From a checkpoint of a small transformer trained on Wikipedia.
Size: 16 layers, MLP 448 SwiGLU.
Architecture: RMSNorm before each block, rotary positions, no biases in attention or MLP, untied embeddings.
Training: a variant of Muon for these matrices, 87M tokens, 3762 steps.
MLP neurons of a small language model. Each row is named by its layer, matrix (gate and up: input weights) and neuron, and shows model dimensions 0-159. Each number is 128 + 24 x the weight over its row's rms, rounded and kept within 0 to 255. Numbers have three digits each. A neuron's up and down rows have the sign that makes its largest values positive.
Before each neuron's rows, "fires in" lists the words (lower case) most often at its 100 highest values on Wikipedia text that the model never trained on.

fires in: "been", "being", "be"
L4.gate86:125139160130097133141153102108129124100120140123152120108137109110130109135147121122150107144116099147128124107086138126150135132112166112170111165098188200110138145144120137133115156119144118108133104145107138133098148131098089111116176134117120127131109195128133130137101095119108158130133180138114155134119084148100064117137131128076126153132111149136105113157104155085112106134155160123141088135129076117093121086144120119115122110109160128104105122141099171096121078084133079
L4.up86:104140094125101139153149121097120118089094128129145112129134105133125105108144110136149094102126112138136113099089114132141128146099151094154117181122168151114117112103108126126101172120123122133133098166107137165123150122116121149126129089137104127145110178140129155117087121132130150116139138114088146116127061108107055125160127115064161146112134136122101130149095127113120099127136137134116103085125128098067142075154080125073118126106174098123110123131139155095102127084116139

fires in: "to", "can", "not", "t"
L13.gate111:097154121123158166176119131147180129113100171105143127168090144121114115129135136127149088180119123134087138128097143129084079171157114118161126129101110132112091105117173143129107162125209104143125145145109100101115104139134145146136147156091146121121126112137142130131130138084174099101106105143145108152143144109123076117150162126137130123103154138154141130165109103154157123125145118153156139121193121068132140149123146123139153129135122150136082150139106129119150104110136137
L13.up111:148131098113133129125132178140133107089110136094139096176118161153112129121156126120125101134117121163128119138161118138112122150127171140128144133097069097135116124189124107109138129132172082083097143147127119139100076113109126145099137122138054104145145144141171092103131164155097115092113162132116141128134166136090123122069159093155121107087144127149139150125140100147159119135144122133171130120143128138126141138186145102157113148163131110116098138140124168152117099139099121

fires in: "in", "on", "was", "once"
L8.gate409:106138117151120129134117123115111142114131114160085107128156093101105066158148131136155172128104136117127141131129136116088141151100097159149153137115165141135123116121124183128154148189125075125084111112092121100129087119142130127109119115114114121148108135118099138165155121102128092149078177120083096131099142149099098129122128133136156134126104096108122084165137102151087104155149109112137141131192147162126088123094131091128163128159122131163121074110117144142142119142138147
L8.up409:155128095120138135165078122134142094110155089112089152099145143096126118120149114122111133198123108154134137123163143120105141139163112143138194115128179111159141131144092151146128151141092067088095114111139114159115088118131142106109123157124125146131109117127137154100172100103099113120113162098116095113091100161091132118137148161139114134124099098100160135138158131125117115133131122116148150124110104158135135106099150115109155139200107120153164074107154119136126116096136140

fires in: "s", "south", "mcgill", "university", "25"
L6.gate107:148085129116143126114101163173074136102123129114149138105151141153138129106126115114105166093105118090128139086139128114153111101148118144140099104118099171162160084116127165119157149111101164108160135132139173119100120109109118097128113113113160131160129131103105121101153095108139119112142123129116130164092154126148126188105086140123099130145104182109117160120149149135131150154136114130095103154108129118143137142108083133121183131161171138129129125089118068134098076144129160
L6.up107:120147147119137170116083163161135151101147142109092159135121097104138157133094150119141119129159133137163129111177131138142125159081106162125131120145129161119154105084126086121123106162117149150148166107119138100170108153119146149098141132141112134148120120139108130154123114092099134158120136105087104134094135106115094124128150112118106107161098128136140120127197136132116141125155090111127153142085130123095127132078117078183135118190132140091156105102124100148178141153089117

fires in: "which", "it", "medal", "italy", "italian"
L6.gate108:135201146135127132114195110145136097131155165135084154128095128186092100106148124192122099114115113098153107103090131161187116121084113122102127154137145154134143112119113117140147100124140139162164158130155153186134133133107098150124138098132118118109110154118122134124129125172170113134139115079130145148119148106156138125131116116116118124130144121154126139095120130118110145099128106169129119112139122096162131091138113123104147078095124116113164160144158126114109185095108132
L6.up108:121118132146115157096144111167110090108142132126071114153144112155098153114094149125125090092129147131140115098120100136134094106122104118119152124134180146140120075120094141111121139115126117134103155111136147204137152134129122137157151122125068110124169128120114163104111143112154120125114147118081131138160123121141136100166096147121129111136136166134127149127099091110132140098106113119086136150124131115153119088149159137107093131110140137172153106188163186122067135162146159

fires in: "which"
L5.gate134:164119142153083114139115134091146111140131134112138133110134128099127099113135106131118069161098139108114149129114090134151133151116080079110147139077178116062116098121109187118140065142109121138157146159152145177152114098144091133145102150114154106195118120149097134115132151144132104100132148090101110119098143140146114123150091103154074165147121136142141155129110116140099130098115111110130127158126099136112101135144133125132140129137081144103156130156143113118126109132165127
L5.up134:111148163121143160115117093153168188120141148166160103097072117130125173155119089131133135073139130154166114129124114130132061131115121083149129172098112131158098101107155129088119110133159101143142143147145133123108120104108161116151125135142129123164119117169119104157125116145121103161131110127096127091135108122119126085162136144135105174121092120136119133105070152134092127106118159105140176123118126157130110125114100123099112112151126127159050144112134152121119122143124131

fires in: "album", "film", "he", "released", "song", "building"
L5.gate64:123115151141130175132141113106107149124127114104124108106148166129121133100166134172155102127173078145140128130168095110101162150096109156188133116127132149135115128133126143112121111173139125120118121143133130128097181132135155100092139128152177108104127111115154128143157154102108095127077092138128141107100156141073107102149134125126111137114094158091099093154117153124120131137191145129130106190138134114152133118113114120117134155191140141090135085109106109146149171145123150
L5.up64:149134133107120167136151123112102163124133159090152130097147152109107158115160089136135111105142084166100121109135125124123150132099133104135116164139106142147076131109104133086142102189151146115102126118150133139090184143123115120155156097136159096093114122110146116158147149098115095160094083110124141144091130157118131120173137108136120114105128158125065104139147131111106123112159150126159083137126131117133123137121097141097150127171171176143152083132139108083145149148145157

fires in: "film", "album", "song", "series", "company"
L4.gate93:134184151109100134128165093115138134126124118124144171115103151138116130127135135110112149082138131148131099126091081140156110150149090129124098148100114142132124113118141147103145102139135122100117116150187154135093148074141178112122159118148149122106094096161126093099142141156123096114145124096063155164116062115109112118119115078130125144129125149166122117106152144161129169135182137136116147109136122166140127141098117118122145146102108128125148058146162112131137107129150166
L4.up93:101178124149105181132136160131126139075142117118172112112142160108112148118162098132151112120104117137158111086152092111130106139136104134162097148072150158118103127138137144084121080164135105124103132154189155128103136111157111141139138134156143125111083118157129102094154129121084142121157139153087174139117112095134094141112140125154083115155117144168145108118128143163130107145159157123132119121158117148133101163094128105134157112174113131112110111132131101117115129109187148

fires in: "had", "have", "has", "not"
L12.gate210:109156088118128118159147140106139142141100152081138060120117083115115129105104143151097090118151126143126141100137091115107126183124181118154147111085138157122171148138117171132120136107164097113118148154113146129092146115147160113155134165104127115098162108115163124183150106111114115155159155147155116139058121104093136108150140145149128092073137153110130134087157150136157152130131104145086151134126102114132105125131124090109107133126095114106112111120129104112121140148104140
L12.up210:101152142162103170161128114157155125118115159085126104146130097118155130086108173140137114112121100167102139112137112131105146142110133100155129129116111134135165099138115135123143126145139116177126118113123104133104161158137142126160143159156124085131196160124128097140155123103110138134113149087107076127153120088185147105138148154144147115136156154108160136148156176160141102154125137162145116132119097111110123145168144109134149120193144126177115110083128104070133115138143127

fires in: "to", "can", "also", "not", "t", "have"
L13.gate137:140147129095104159129121136143159115130126167148148085141126117150152088136112147146110111149140135147152139109109125106067142148145151148164094110119137158125119132168133135083148149148184142121125130108130122145105122149114145134120111148101120158123129165118135109165127110108127129098149082139073115128118105085122126105179136130156133143113094153163128121136124149136143135113154111089158133164181148096118166146082133094104144143171120052126101130097090125077161102105144109
L13.up137:126149130131145118140136108103149140143114128157177112108113096130130116117102142090156127116111111141096122165146116104113089163109140139119110123106104161140077157137113165132121136102140123138126105127130111117124128134139124109172177124132124119133132143138143111087120122139120092169101094200099142131136110122132135120137128123117113079082131115108137114094125113149193109101153102130067067119134127172131125153121117131102167113120150092144163159139142139065178063155136118

fires in: "was", "been", "were"
L13.gate446:116142132147136111126097113090090080111100109124118123090160147131115101090128121133116133141130152132144164129094129138124098104155127128114111166137154152121121122141090119124105113120130125107150092107133135130077097188106127118143121104155120129108128125174105147129090139065114150137167161123107154116100138126057100127119109156118144163068103135154134183105093122120165121129109129121128131085146115148107132086082099117105124168100108118149153178107101138099122124152141092
L13.up446:152137086120090144140141127121171143096111121138132164123115092112135179147124115110115114111124140143145157152122104165115139179167173122156192099119124106127107158124170077087122164130130112119172124146136070130172144132131109119113095159127141145122135139127104172125126143136122113114099101118118139118116089161141114138178129179097106190159094111149133111151148152156122114089127122152125147119132114168121184131161128146156095131124119137119102133097121140128122155098133115

fires in: "that"
L4.gate52:058115161145124149068126150121120129146105090146148116141157129127123152130135120123144117137104124159156109136083126135148099142112114133144126181117183196112078107099140135108142115123115102110097158156129099129124131115123118162082154143150149147138133126136145123112145141129065107147109157153133168158110107095112136116063152143099144071138127120166076133109112132129107112115159136103117133158116127172110089160098153160121128106127151136115106114140121175133134143124136131
L4.up52:130149137165132135078166123126133114144106056089114066115112135148126139118148113136157135108127122165186137153105153157112091129099102154145136147152147177105111100118129135096152167110137130128115111164147108140122098154134140088127138141137104142133144144126140138133149107161105146113142159166106113109123136127117156165101126124094159077135128139149118107077113161090089135093143103084095114153107117129112081143124166152111117115084153156109125116149130176124148140127142156

fires in: "december", "february", "city", "march", "joseph", "january"
L4.gate337:149111084114096124110119174075162136132113129098109136134159151136117101144155088116079113193156123133096101120145112135133124120087073143139093110161151119135115102139147132143148099142125141136108114136095160124105118099118103099142127136165085113136158106143104146128116133112161143125099141113137136157170115175136136146119154086140117147169105154138114116142159121159110142147133128120117112147132064158148078108082105115152126120124138124072140141151131119124099137062148146
L4.up337:165104114110123147149152127118137126156114116094151107127145132160109146066183105105105080127158143100115066154084120180129130136114095126165144112140088100121123112150131123128165104137117120098136095102138165153111126114188115106183109115139107095121133154104152131109120123130125122138100138133180164137150147158145134134155129118128134086172147115126139119134157071130144121162137132101135127117092084153188124134107144113109100105138111128115111131125141079127104156100126118

fires in: "school", "for", "highway", "high", "house", "court"
L5.gate78:143141161160130137131126108141106170084148143099109139106126132143127163139145094123170184139119156124085154108135117102115153131152097114085112149126103124174115130165135095106160129111121141129184107111161178161090130153154097124146119130089134102137087161155127125163157107124152144143088106103126115174156120121143125125069107146125127113111104106125103138097156139142109143117140129108111161167147108093154128160156129125126185129127096065118140149128114114152130158132126098
L5.up78:158138140132124134145090096129081152080138138110125132117074134145187203103141070134163123165134140121107129128118108130140139127142107141131128164115107147161128114150157104140146136108146128134182149095139175133096172148155141148129136143088138145143094145132112116107159088130126123144084095099088129151150112133128073144133101201106136145124149119139131124099134127142116146144103118121128130130108115107156129159158133101149131128137119105100168133162110081100154163113118110

fires in: "has", "no", "it", "series", "show"
L7.gate133:126150121108127124134140179116166113148130140054128090143141065123120157138164166142104099110148074116121132147129141137135108142139114158134128121108167124165093117111144127132164100112134088104121095123128137128125096129109116149153092095101170125099185138104149098150185104104140086138114132172122115127125117115098179108090146093129108116130134141129111129141129122135122150130161130096079170154118102159114124113123172132120134147122123118162141110122136151162132116077170144
L7.up133:132106152108143161135154176149169127139175129102121113109155151144130134087150138085120120110093104149138158140167149142184137134129135128162156108124154123111114132085153105139094082145160120092104108139115135153121135147137136132155125108137157123104149146126137069121195166127139088143161146160093153124141123125119090094098127101134106140146097138120140103123113118178128107145177118131113172144119130148132170099165129125144141151157138134158154103124152127096152145113149188

fires in: "which", "they", "russian", "russia", "name"
L5.gate5:119099144161123129108189155106134074129154105146132125184122100123129120096132088103180142115101165133121122131095137129146137113082106145114130157134155118146107107088149129137133115139163092128134154137172172148112145106139133126125154103120066131178156110132132094123181103121110124118108149140103151118106167171135128104156108129147131156138122125116107104132083086156159139156134129090112134119146129137119133110098161120142159131127084110105086116131179113115113129162179121
L5.up5:138117133149109122156148162105108082102108111133150144101095098130092137140125095133111116125104111104156106149110158150113164121124163144136115150148140110127099162171097107133109157112159106082137143126135094184120125126140138136137149121083103107120108143076155133083146129102173120138114137138130125134125109122124222139142160119121129147140148136114128099092083113132099168107097118117140182163132158126147181123157131149085124096094154136154143135116079140132134103145127140

fires in: "is", "was", "tournament", "team", "conference"
L6.gate147:083108132146111119135129154145089130152124134129163130150141102126139084128159131110099112205149149158139153119134100114112118098086168087187146139132140096093124146128184105158172135146154098091090147139132147095133139111113147128134110141149118149123095134150124134107173113117109121137136158135183090111158139104136094122129173100145088127130105137175164100126129104135090146157107109126117171155125129112149115128114133139071080128109125150099125125133133159154145135120135119
L6.up147:150118113095148148108147123130121111125138167131147111121170144131140138088158179144105066125137162161086136151128112115127108152109123123138109155117165128116108128086195119141119163135123112082140080115108116085110152120101157141133144113130139097108125106111129142181178155121124091130130153135134125149146152102132095124121081120159106128124135143146117085179125127160093148108163141127142121133146129167164160096115144121119100169148146138107114129143086116125198121149139155

fires in: "that", "austria", "austin", "arabic", "austrian"
L4.gate430:126140123189149187142123114114130128115132125134134109091121166131092171127146115143160087137155117130166114103143098145155165134142079084136140139077151122088104126121100111092152122139139132091135118141104132118129125108071129115115110132167138138117140122087116124080138141120107116096150082185148134128090155087109144126127130147157105116144154148159098146096083139119087119143154145136196144124123144156114121126141139099169171137129133159100129135136150120100130153098141128
L4.up430:129155102195149150125125144124189147162129117098099117163130110115141160127178164135184090119129111130135115170114139121146127131104137151155157127161121135065112132099123144196101125108149115136105166145139103137103168139158115090124114145133111137108131132112159130138141113171115135152156132175169112103102189136110173114167148184149162127130147120100151092145111137130108095143152133107125128139100119107112134108157123137137116127137130163148149153136158112120129125114121100

fires in: "team", "they", "conference", "teams", "committee"
L5.gate387:070119169110106162094149118132136111139078148132136130115139110163134118111162155117125081157130128129131142118129088111114154133071102116199108152148193116130098146086148096122069106117131144120095126095114150117142104144104145128111120150132117126169150150112142122133124114122148122112168129100104098111098083161118098134125152118129102151108124127144131117138155081176091189156135139101150127128161119137111135090147111088087121130147118137133103161151117142113124108115115122
L5.up387:106109156109101120105148109150163079151121171149137113114106128170130142101114141145146139119129133106103116120098102108138159128125087088116138174155170124121087181087165120166123126139110123101120152119122180144125137123123123125106113163132132131128178152146143096155136112146170111101165131066112130109129128151146093170113152099136149141123122119111117118120155103144097140136134121103146110109171135117170141122134110156105170081123153140115163209130110144107111126097147138

fires in: "3", "2", "in", "6", "on", "4"
L6.gate262:116085154144143174128133155143154068163121117119117135153136113111097109130150153132128108118125133108150076155150096133162120113105135154106100129166135119142149118110105091142138164113135129117094141130163116086144143097106151096123094147115127159185128120139112167117142158132116117109098128160100129149115110121098118133098087132109112128078156090077154132074100163104115137116117121107156127112153113103109125110182157138128155094113143143163112154096086135108102162125118079
L6.up262:144152147093144123095154173114111145118130122126082139105131110101119172133117122154117146120123149177107131142120171104082135115125120126158133104086083161128119116116099144146154171114156132150133149131156126144128154134117104107131160151101081147148148167105143143144127124123099085113140137109116153158129142172103114163138104095141089151159076115121091172155113081097139132135108176142118151140114130126136099119117151090167098137116149166127167134130139160171145077142101117

fires in: "has", "i", "it", "ita"
L4.gate72:092094115129111137116139146138176147145117146090108124165148106122126130140135155141101123150130150086195139138134136134090102131115149146141147084169146147160090135145139102164171118119120132088129094105097074169129125136164126163097088137102102142087157166116118152166146125117128124098129120173150087115152095138105166116115132094128154132150107165106105100149128113101158096067149122158111160138137155131129138112129140118108100138103145131124101073129132147158131144125136134
L4.up72:099096124112149138122147143142128144145150173109110131165137088141128115138125117132119107109116138115212119145121129127099111165116121130153120075132145113123150133104136129177170111123148142120132100111086061132129137130103131167082072148142146131106139163139123138139162152068083128083101142175143104122125111117095125078131122090081123101121135108128128139120081120119178088119096138116139152162151144120113120115102150090157118147099115148132128100129127130140120138140137088

fires in: "career", "government", "office", "closed", "acquired"
L4.gate182:114112129113125099124138168146130140143103153114169109142127117140132128109120122138113111151114135083131148111114131107134131111111095123149095107132156119118120113121078116122110128135115121152154119141118186089169099137174127056107151130064117115130117154101098099098113137094088150111128153122129126121140123148097125106076136103152106139161099138131092149148123080137111157105113112156104161179129137112128135121069065121127122150134137169101092124111141079091116116113165162
L4.up182:149165128112097167113108141108139154121116140129143125125102118145146081127126115123166112112113123168159147105098066094128154144127118106126119163109167120089093172124120133146101113123131154123114176160119128091146133151158121091152119119136133127181139109123111130124101126172132161120158110092092108107121098146134111130158143141158125151103100101161131080116144101164125135162113122172110126115143132130087117101124115098086104169143124148119072154139078180110150115102152095

fires in: "for", "with", "after", "fort"
L4.gate230:099129130142145141089152120129133144118138162116118122150145121127134183141132168134152128130130114091146148135128141112149145153115126155162109112129163141105140108151155177134150190139120139092124123099131127147148126107106113114127114138124115126134182152114150143139122153107044094104124119139149127123123127113094102146110137152140036148118122159144098128130091126156146108136123134125147163168160153107164127084141195144153132135174134094074131149126100109172108152126119129
L4.up230:117124125123131144103121163106127157156126162117112087132134109134142181118125170108177130175134112113120150153115149109147129146097129156138125096157171128136111088132121169126129204146127108090134117126110118146119127117146124121126121126123113140099181155120147132138117119108083089125088113107139091099114156104115075145110135163106051135150139176120116142123108142159119098129089136128121153149132151128167167102139185154154111129174147109120129135130146088142091125143102139

fires in: "an"
L12.gate149:137142151138119123200086138124148130112138133133154128130097117106122114127111099033158103149089142100174089122135130098129135123109111129135133140102082142143117132138136152146120127107127123115106186125116117150128163126092154114136122126148159138130167154075144148168123149128116110072131165135116094104143118094151130114126113157136104137147120144116121116084074126130151114132094150119135156131140137136124068135128127090097058092092121138138115119145128156168143118144142135
L12.up149:117140136114131111157095143094171121117137158163142152099113116114110105105171104098145135105085132121125124107104115107107085126074126099144129127174131156111124113151127147148174156115110200134081194104102123124145109137133182124159118126178170126125125156110135154150114156150116146114138123154146100130110171153102103183161109149103122139087118138120124175130090139138138124124141124139125135122149149124076132144151145106102130107082104155133135147132146115143096107119101143

fires in: "performance", "career", "development", "details", "introduced", "establishment"
L4.gate14:136146139142170110121097102109159118121126148134150156108149134161124130113113155124126150116109131154105112110138128162166092108181105112111104115109097103082142115168126138134108166129146160099108137124127134124168132107102128105131130103118164087116125114186144104098103127120135187185134097168096131163124129133072090108103072168142128115093156141135139149116123143085145134111107087133141157072100127097124147134128139124174131141135130161093105096160142123152140114130133102
L4.up14:171121106136131079148119094156095096103117095166116130128125111168123116157115153130166140118128152156099120125145098165170106124168074115131110116105109132097158140137155108125089157121136133155120149140083160135185151087101157090146160120139137104130117103153107123105086160139191133143109100130098123123147115143108117090118107159117127159088138146098149085124123132106138117152139102094134125086097130139109162138117138151162131172152136097116127121157127134115138080106117114

fires in: "be", "played", "place", "considered", "do"
L8.gate163:138133115112160113120133141107141129098088091121141164179137103120110150174142147135124113104144170166107124138124144127119091128106103153126113134072117141104148074136121113153104141070103162117104116078108097102155153133125140108124114144132072133152122156097154126129092125084165107176154126164112123139109104161112104158100150108135122182097121095126104123123116087159134144139122137095163130111112133146134148105141090079102119111088114140106148125110121113134165108092152119
L8.up163:132144140114141155156131105102134123118132104122163132194154126126132070132179181129137133115071111121153125108131114143122128127113089099117106147133130134139140100098125102143113100186146137151188129091095116123099121156109146132091124149130119138138151148116128086107121130125128170148114183114083113129117138090168111117208111106104114139133134134099108116112164145135120124158137166122115131135123123076129099104155107111118155140151142098159118143101136141112100152072104117

fires in: "france", "within", "office", "hours", "club", "career"
L7.gate444:185100110117165084102124135148126152095148139157111093139132137158135115113096149139138064102141156078106103120138123121136137147133169109091126120152141110137139113144106111141159156109100130087132166151126155066124179112128095108177127100117128087144167150101156113161123126156118125116175141121163122110126149125168142130119148131135126164114110178163152130149139137112116144160066119155114089154109107114114136113108138096145111156110122097110131126145104135130145135080122101
L7.up444:139123151088151139111143141149124166154190163145117128158123116149155153118115152118121132116101141069120152129131143107125157179130140139115148123151141074094116150125125139155141123159133118170123143148114142060114142186139140081131104109098108121119121114113113168132133134143129140115178125105112109159130113173115047128144106116132118152151099175144121121138108135146136128101110103180146143096043138125114125108156100146106113156135121149123127110149118145135157127129142129

fires in: "october", "april", "march", "august", "july", "september"
L8.gate346:136131146157118151121144091064094133133103123122117121167130089096136142152137140147131126123117133065149111127109135102126141148174091101115136133140144099140103108112115151144123112117115090139092099117138095170138161125142077115137127150103091094109152141092131137111122140161150148175129128161157104122129179146138123155104138117131099109168122135101160166089175132126144084126131149114141163137152130167150112120160135106159148167103141114133119116109101120040117118148110113
L8.up346:143103117147127152100140131119112152128101138108096082150115109110143153145157123079090133147178144109106110124070143150126173166111118135131153139129130142132167140169135136121137124118130123165136183132145184164082125100160093096105116122142141091142114091101106124133132142121130167153097124146160137116128162097176135152132145150118185118151143138124145139145119109159080111132109113130128076096102107150140108108142139152134125178081100177149125132147154122096156133121125129

fires in: "her", "a"
L4.gate128:081148146139158183107122116129099132138132141127120134085123086149128145121154138100117124124124118147135139131096122124132118102127120131117135112116131126119163122107104146144157127104136128147106123141144106171156148148072111154104127165173167101122110159144115109122165119137084164131152153126143114159064132138119115105100098108136115069159132089121078155081142102136148124099137144119140093149165088136102142165133172139160171111149095179100077097119103103129134136126125104
L4.up128:128136132118160144120122138069098060155181121153177144125117065159110165130102122120141109147160108138132128135116069090122102089147133127115119148125136145106126113105138155163135129087111098157112085143134155160109149131099161115141110125137147159117142140111116085088126162139099136107124114137163095151092093129088128151117117118155093101126140095123122131113142100112150121140137150193128067100131132149145158148126115105133129143143102162087124148119109113111111135129154125

fires in: "his", "her", "its"
L4.gate444:117158094141095179151106139129134149131101129127142145122108104133128185088139151134136064191112102134150106143088112086155101115119117128192163158137162146103114141117129144145123119104162118123115145159158172134119093134101138129129097118160144146135136142085111138122168149108129100103141169160163103121121118174101156146088145162135139099162167137123128121092137114125096139067140131151148119163153151152091124112095134146141131144141141134141137132098093141139109142116142136
L4.up444:127149093161128168150103148101112125103094124089139121104130083148121180114156129153123094139109100151137125151116106109156091110117140119171119161146121161114097143110110124131139150094151122132133113153154167106105119132102156116126096113148157131130098141084133169110172145128125106119143161134174064142107121137139153153115117168140156077158166135120110163088155102138131138096150098125151113148114154152058117120112117148146137142104161161134122148085105128150094110115147126

fires in: "2", "5", "academy", "4", "academic", "use"
L5.gate335:162147136119110124098150129150086126108150171124100127151177088146104167134134157103150136128125132138119169146127128125102145123143115137093119173169163115104175115104100111113144101115132131110078187167122112104127112102103129123147146166103086152133094152135114176159147113134119167113143142188092158119176113117168094153125133103131151142132136085146137127176097128149111140111146140105095160113127091146086143129118132131118112140083162103127148128145128125101103141135126109
L5.up335:137100108136144092094137167149138126104113125117133128124108103069119132115146122124152139090125167163093146128142127140113087081118132134153160111087101148144145105132119155108172130160138099121166120122122121110143177118140108161161103141091139172182123178138145147129128156106140117120105129137074125147112151119103134164147082128136122119087134121132155145137129137100131166138144149143127078163150076095141121104131093117132115125093122126130172106094088088145166109153165107

fires in: "after", "when", "history", "whilst", "while", "whom"
L7.gate363:086138102125113107138088139134094105108142121125204139133143137160107117187086130160135129113135114134144117113132159118143113136181148112119142128126137138082132172182086135136115139094166127127134127151115132124126104118132147125135120151127093131097125120123133097173132112119100105112167093092132114125094125149099159081099069108125126109119130119091118147109150170122137161116095096144113119163119141130112130151127122129122121090106096104141116114086089052119141135074127113
L7.up363:130124106132102128124106138105146106106167148141157102141082126141116132154136119074158147098153140164161154139085141111135135144141099132113133127151126114107117146153144166097118145103153130153131193142119119132147121127172097167174126187134107089150126112128112119135097160152144074125120123117116110144127182100144140123130112153153136182124155129092143107156118159115104141099113092108147121103099130176151117131134146162128111122094133124083128170090068097097106140130139110

fires in: "in", "when"
L9.gate398:134113122140152142124125114126140127095137135155102133119115149152099134138120104150118118131146159137109124143086141151142091114121119144144136170123132163120119134125103131119136147108174102130158145187089141112147100117132062104155120116131097189118126124099152095142150139085147139158154133106195097072130109096154109179105116118126155119104147153112136136141125110111151160097133126154139091161144117162100167146077160116136127158098135111125150110109093090107128179079135116
L9.up398:119133121125138124113092128172146106124161112110105170139125136109165148103162113135137095131132097111175111127121088086125118121143106155128098095124145167109120088095153095123141139130088120091078131088126122116143159119139104105120148142137083136145096141170130105103142118101113092127097110124105104139133131158083122162122129144132108127129128123128146062133140161136134085145151125088170084158116105157146083155098143109153121106167090130136088123152121119116142140095094071

fires in: "an"
L12.gate269:079126145153106171148120153077126148109156132167120099122113130116128165103115140114154116133131140115132133137095167111111115104121104085112124161137142137099106130146093137122111142113135147104112192090139146183151123149072166118131154077152175136096142174102138174095148064159128129135120134107113116125112121103127134143157100108123091184116142141116132114082112124110089129126154168156138156134146153105106105101147134136130132113127134122147136170128118131145094159102137157
L12.up269:165128100101169118154101116107222104140130109084158142135119095141139105150157108108150098129125112129131131141122129140133102134110157119162152161139117128144122120150149128118125111158148130171131145095111125182109146096127153147153078139147131112130142166071139146111118160126150116127166139107134086154101122170093134106140157117110138110147083108130137080150104163127117128102122133109131130170144133103099122114157113099117096076091164114131130143118129141148151163184131148

fires in: "3", "2", "12", "3t", "16"
L4.gate407:138136158124130129084139161137146169126125122078138123137150110094133156122126132132106139144124130155103131101170169112141149114119153121140108152121114169139105157183113122110167179137118121069145155138146145119143113116121141085099145123113126134173101131133149119140143151090086132146130127151147110139110150140106123143136163175133124108135105151064135174118133094136164142110117155129111118139158091119095097163116148110125103133152151150096139075078098127112161176136068132
L4.up407:130101145136126104088139160147167153145114120103125110129138092082156151156133101118117159115140130129086109116136165119117123095109146117158129145156126157141112156144129116101166166138126124053144174113117169095140109167100145075149123144100111146168131139119154151142106124099097129144124126140135111146136092134127113132136152171132117107111140150126111167146124126128160153091088155116128072088149138086085115111111136133138107122147120137089144079102094159092125145159083111

fires in: "s", "his", "her"
L12.gate231:124148164116153149114125109125061112128132102071135107152136129147155131129142166162139126158122097134142097160120152105121108115104150142131150177131165168105125200104157109119133144154123092146147158154148134150115135127119111096124155146156112125147146153107111149144118145147097137109134155171172134138089150131109103123155155176143136097163183173144127125139135155136129104125160137181166152135123177131091126108084134123125127160143137148159139143108123135137169153107139108
L12.up231:131148083149155166167093109116156150148139158196155087150144081128112128136117152152150138103147123141110137153134125100151121115100149155157137157138085117129102153112129090127164115087117106138131121107094143126144125096116166158128195133124163138117132154150141140111143130157137160130144130098140131103133140110126128137127161123157169122111150119149161083085158134107116099105113124150132088122124139107133101108104108083176133125089119125145141150113121162140125196131118185

fires in: "for", "forces", "force"
L13.gate47:119105141166131135141141105094095141115144111182159086178112087117150136138082092128106097134157106118110096096103142102165116134113161147138128114119156183109092137137145152130131108114106120147136170124152155141118116111110170100110119092100129128139110145128143108125144134135093143164102104088129119127149130166089162118145137127118141132081152149119116161100125179141137121131162164187131171137129116110150137114142138167111116112145094132113142148143094127112058119136079130
L13.up47:107139123096106175095145109125110175102124142140137093137153162100123116154143096104126182144132154149129138123144107162098125162081127155083133145131127108142108098128119110132110128104169149112156139128136146146103116098138097110138095089090190142139136125157120152128134096180103137136088114116107133113118181143098088110098125142127133117150111106136126169122110119125120145117117117105154164141147146105183074092164116159153120135119129123116172141118180115115165146116095097

fires in: "february", "december", "january", "september", "may", "length"
L4.gate375:105130089130185169140130101102143145110127109111160181110117118139132164124124139109115144143078092160135097114154106152175135145151094155103124135141121122151147083159105162115130138131153108120097122096166108098146125151104097143118091159134123120109152094119122175135139141134101136101126109091161140165144157123132119122156097148151106088176153156130092143087185085120153162119112143120160160137132091163145134120113131122172142130119131158095122101112095142103136112142151123
L4.up375:129138137119135117129135076099111168138137136104065118099098161148126143120134160095105160129115130120116133131101095114079118186138090113128094104099100113140154126129134125112149135167122173118063147124138126119107110146135129109149152146145153114162164089122115149146120117154124129098110143096140176139153115126117100097137131117113109148124165169155154110128124079102111138103100162097137144072102096136135080111126122116183148165139147135115127100129136174152085133137113157